From a checkpoint of a small transformer trained on Wikipedia: a variant of Muon for these matrices, 1066M tokens.
MLP neurons of a small language model. Each row is named by its layer, matrix (up: input weights) and neuron, and shows model dimensions 464-559. Each number is 128 + 32 x the weight over its row's rms, rounded and kept within 0 to 255. Numbers have three digits each.
Before each neuron's rows, "fires after" lists the tokens most often just before its 100 highest values on Wikipedia text that the model never trained on.

fires after: "\n", "-", ".", " "
L5.up1876:107152130173183110059128156142107093101115101148185162163148146109055059160114137110168078166113099119099125161123117151127109086122164103106079135123157115100088132066129159081098128141120104078133104148147150154102155185129136090136120128071155117102182057155176129120087152173131122151

fires after: " |", "-"
L5.up1035:096135116102176142138157080156158131138072139135111150164102138127093147156176127067131130117059137121102159125108162129187087185093114145097151129162168137151187127125148202117095146155173149115112171119071125038173157058125119183170128141143068129067112075079114133149204115124065158098

fires after: " |", " ISBN", " –", " 120"
L5.up847:158134122101108095124062142140106182132166167152110140162116095109067167133137136117148068069103151129088090089148133102123118186146118151172160190090186173176129033145152121109196140086123120104167155138122099060140104144163095146147079121092138133132104088141110127135141133123141149124

fires after: ",", ".", " and"
L5.up1004:155070129130150139132128086144171184160154108159162101188191117123116083170142166208140185129175165176119113087122069127180164159086129156053144118175138120179134142142096168128092169154135138170168168128171103065194120119122113188113138108208092123109184193180085119180099165070167184099

fires after: "\n", " the", " and", " The"
L5.up323:124189109138085110140173133111104176049201101082125161174121091120122120119088163117187124136062142173150166179109143078160127170113131148111166101144167188150125161207129145108085172166093091150122107135155098123178140089115166151129154209121132167109095035097135177136176077121146095042

fires after: " |", ":", "We"
L5.up2123:124056161122078090145128070123108167167114107138082136109117107092094134097091149100144102137168111159179150151100159171115151118142146137139133127126138134150123106134159162142093162061107089121137171091134141134167138106129102171126104109145115158152144082094045112104081076159144115144

fires after: " |", " 2", " "
L5.up861:156103146130108120249156164074126137112154104107147072122151072091087147079098146095135112158134122148146115113090173145169138159107109177135167177169117167114153089114156125134137150109185106096086140148135130111083127169207120147180191148092121164085121105145075129167116096068110104143

fires after: " the", " The", "The"
L5.up1027:092076108123095129180091185085123096117157193155126110092128132143112121088095123105150136139124100166088142152128143143165142126185187159102098166084085092071124074124114116111066109131095172139133137123094086142121158119148098141162134125173122147248097145117188131122173157141089178145

fires after: ",", " and", " as", " is", " by", " was"
L5.up1673:085153125180093157143078067170100096171168100115172132076098132120088135122117078143195123164088140095054153135110157112125156181146126106160072115155100066091113138131156112147101105092108171163144080111075098125157090139133129109130101125136102073162118183128165122067148154096130173104

fires after: " |", "|"
L5.up2083:113150107118091182137151139126117161090154137112116177078075131107063164133115138095186122096087091150119066152187180170174146135128121220121177098113144162088104079142110168083103102073165104147124093141111190131129076150087080133118140133111137169126041084125134163066175117099108101110

fires after: " |", " $"
L5.up1177:135133181170168142123123085156144111135119116097084091094142156144193111160093069115166146106113126138070162058100054169139100148110099127138074114134161170082138103142187130134107140119112092156110093108117143174097143207098140104124133138107136111163144103133136083074114184081125180142

fires after: " |"
L5.up1414:158117120124123063149120125115115117148123161103183139085108188105169128146123139139135110119114153186170167152115123142127083107140183106146195125104118144098171138092155208096180105106193158129114182156118141180145096162135097077162142057099139127130140143206190131132132142153089172117

fires after: " |", "\"", " –", ")", " 2"
L5.up641:129124187155101102126088115197136147086103137188075097100139150147158160151072202067077085136084160126152138094058133092169095176090101179140133153097147113138078064135112090133091146128098184067144153126150203143105103132130114104113142116141136148198130161161102142112099088091095125150

fires after: " |", "N", ".", ";", "-"
L5.up1304:181112123150161082146164134193118174136120149156106143129156170162120167146159163160073104126060101116114132069124086120114149189143128069158120133180114175132144153102082113143093162154115082185089167186153085147131132180154073097100149107116142112194084063163099110137106066108117108105

fires after: ".", " \"", "-", " (", " Robert", " the"
L5.up127:084099056079105114108157165134145139123149115162134121123181140103107090126121133139152083097170076116105117184095173076120105158158121144123128095105114134137117207134141147094126105085101142122112100122146186160132171211094194138076143142139067166178127066124114129134125168142099142154

fires after: " |", ",", ":"
L5.up2452:109103174097119144106183107091124139075140159162077137101061084123139119086066159091113116119184141138128091117077201151120168144135141128127175196129137137070138083103073133136137097105181175142221124083091168128066129146138073123125126134124103132129149091177144117096144107099180140111

fires after: "."
L5.up2501:144192111067114169136135111125132093186142111135159099096149176114108128158063129074106061118152157119092113134071131128094096097150106135065113128144164129152128166108150201148041112137137084139191118093096143113151132094082157106115136097129077085111121078094097086125138154081070162149

fires after: " |"
L5.up1453:119116146139143086120134149124165140129126119156126159086072100116120091081156147154117164127144162093178165129200159102192119127151141153126105165113102088139125150115142098143129133116073135122115105104099163126146150126185070152118153103131110110157167111098143098156126130096132095113

fires after: "\n", ")", "|"
L5.up501:098109091173130167091117145092100179095125096096118118195138169160169101141121160088154117116110054158097132120095120099086156142077134137142130086129058162117160125127139111071135107123132077127108136069180127088216088117130130127126121127187104138136145073065127112125141081068132053076

fires after: " |", " 1"
L5.up703:109147161155131122097128107134224161093106079145067154174127122138168090152129135099105148148086116167049114146154158135129196161104115163106164134130145115158121095148140154170102145124082113151165129108162195054132125133107118163146133123135107148175146115129160120140188165102041126132

fires after: "\n", "==", " |", " =="
L5.up897:071135126109142128038124058120091122161178157143082120137078089120102106203124133107089078124159159160183102100098167101111120142164114118066134082128155147126128123104123173139128091085186176142098120122183103141214180186134145121148061118126122141107140127124137129154134084104170105128

fires after: " |", " of", ")", " 2"
L5.up12:157151203193121144109108084107208175115120079099220124167169144171165105114104169198081119117132168158179112113123105198165132120158130152166151060150156190165141138098130145161130175083120138188174142175142105119080075104150151125058127129151148107206082072102171139076118119229131129104

fires after: ".", " ==", "==", " |"
L5.up1501:127160175121139121120138160179164168125167167178164153108081181155134097176119125097150110089198129144186084152079114143142126098068109176096079097134145095196104139156097142127160089161170131149145149092165146138123077221091122099160107087170107172061138138108058153138184202109129160168

fires after: "\n", "|", " 7"
L5.up2051:126126109150140161157096082132089161187173138133114145148123132061137107137131106151137162110152080146061170141140101051102091104145136157130124098078131153126141082118085170169111136148148072127119121116213144121147108091102131175135127117100144162076173167123095131123130107126122115172

fires after: " |"
L5.up1853:113120115173114075178153101117167116068128164097120092136096089108084119135106100137154080093096146135107124162118120123145170104157122110097138120191120099134130136130141106158114150119178159090144113126165151068115101094104145167087112098164144172178087183157144120087093099194149107194

fires after: " |", ":", " of"
L5.up747:155125171139140128112137147107096113110098125127108120165117150149064233169102126127115061154140138130171097119087130148117149168099102119091148083115174084169112130136178193148095146068133157146195129212091132136105080103087139120207142092112087193147117137107102177100115090138058129141

fires after: " |", " (", ",", ":"
L5.up1526:146094096164167103135136143109117135124102116105103160068123116098168159114131111087164125141148106112124116122087188123086137128121146154081131136134125122177154146178171093093112103130176175143059126117103160089177112170139183129121155075128166131162124083156108087153150127148133144119

fires after: " on", " On", " |", "On"
L5.up1850:134133148118103129099090116116146170170117159132101121115092132148128069112143185120121136092169113099137206111110120053067114164160170155140156091162174171191066104143111176161166076103098121213131094113120156117114179147152069093137135122105091109095125156117134162180143143100150122150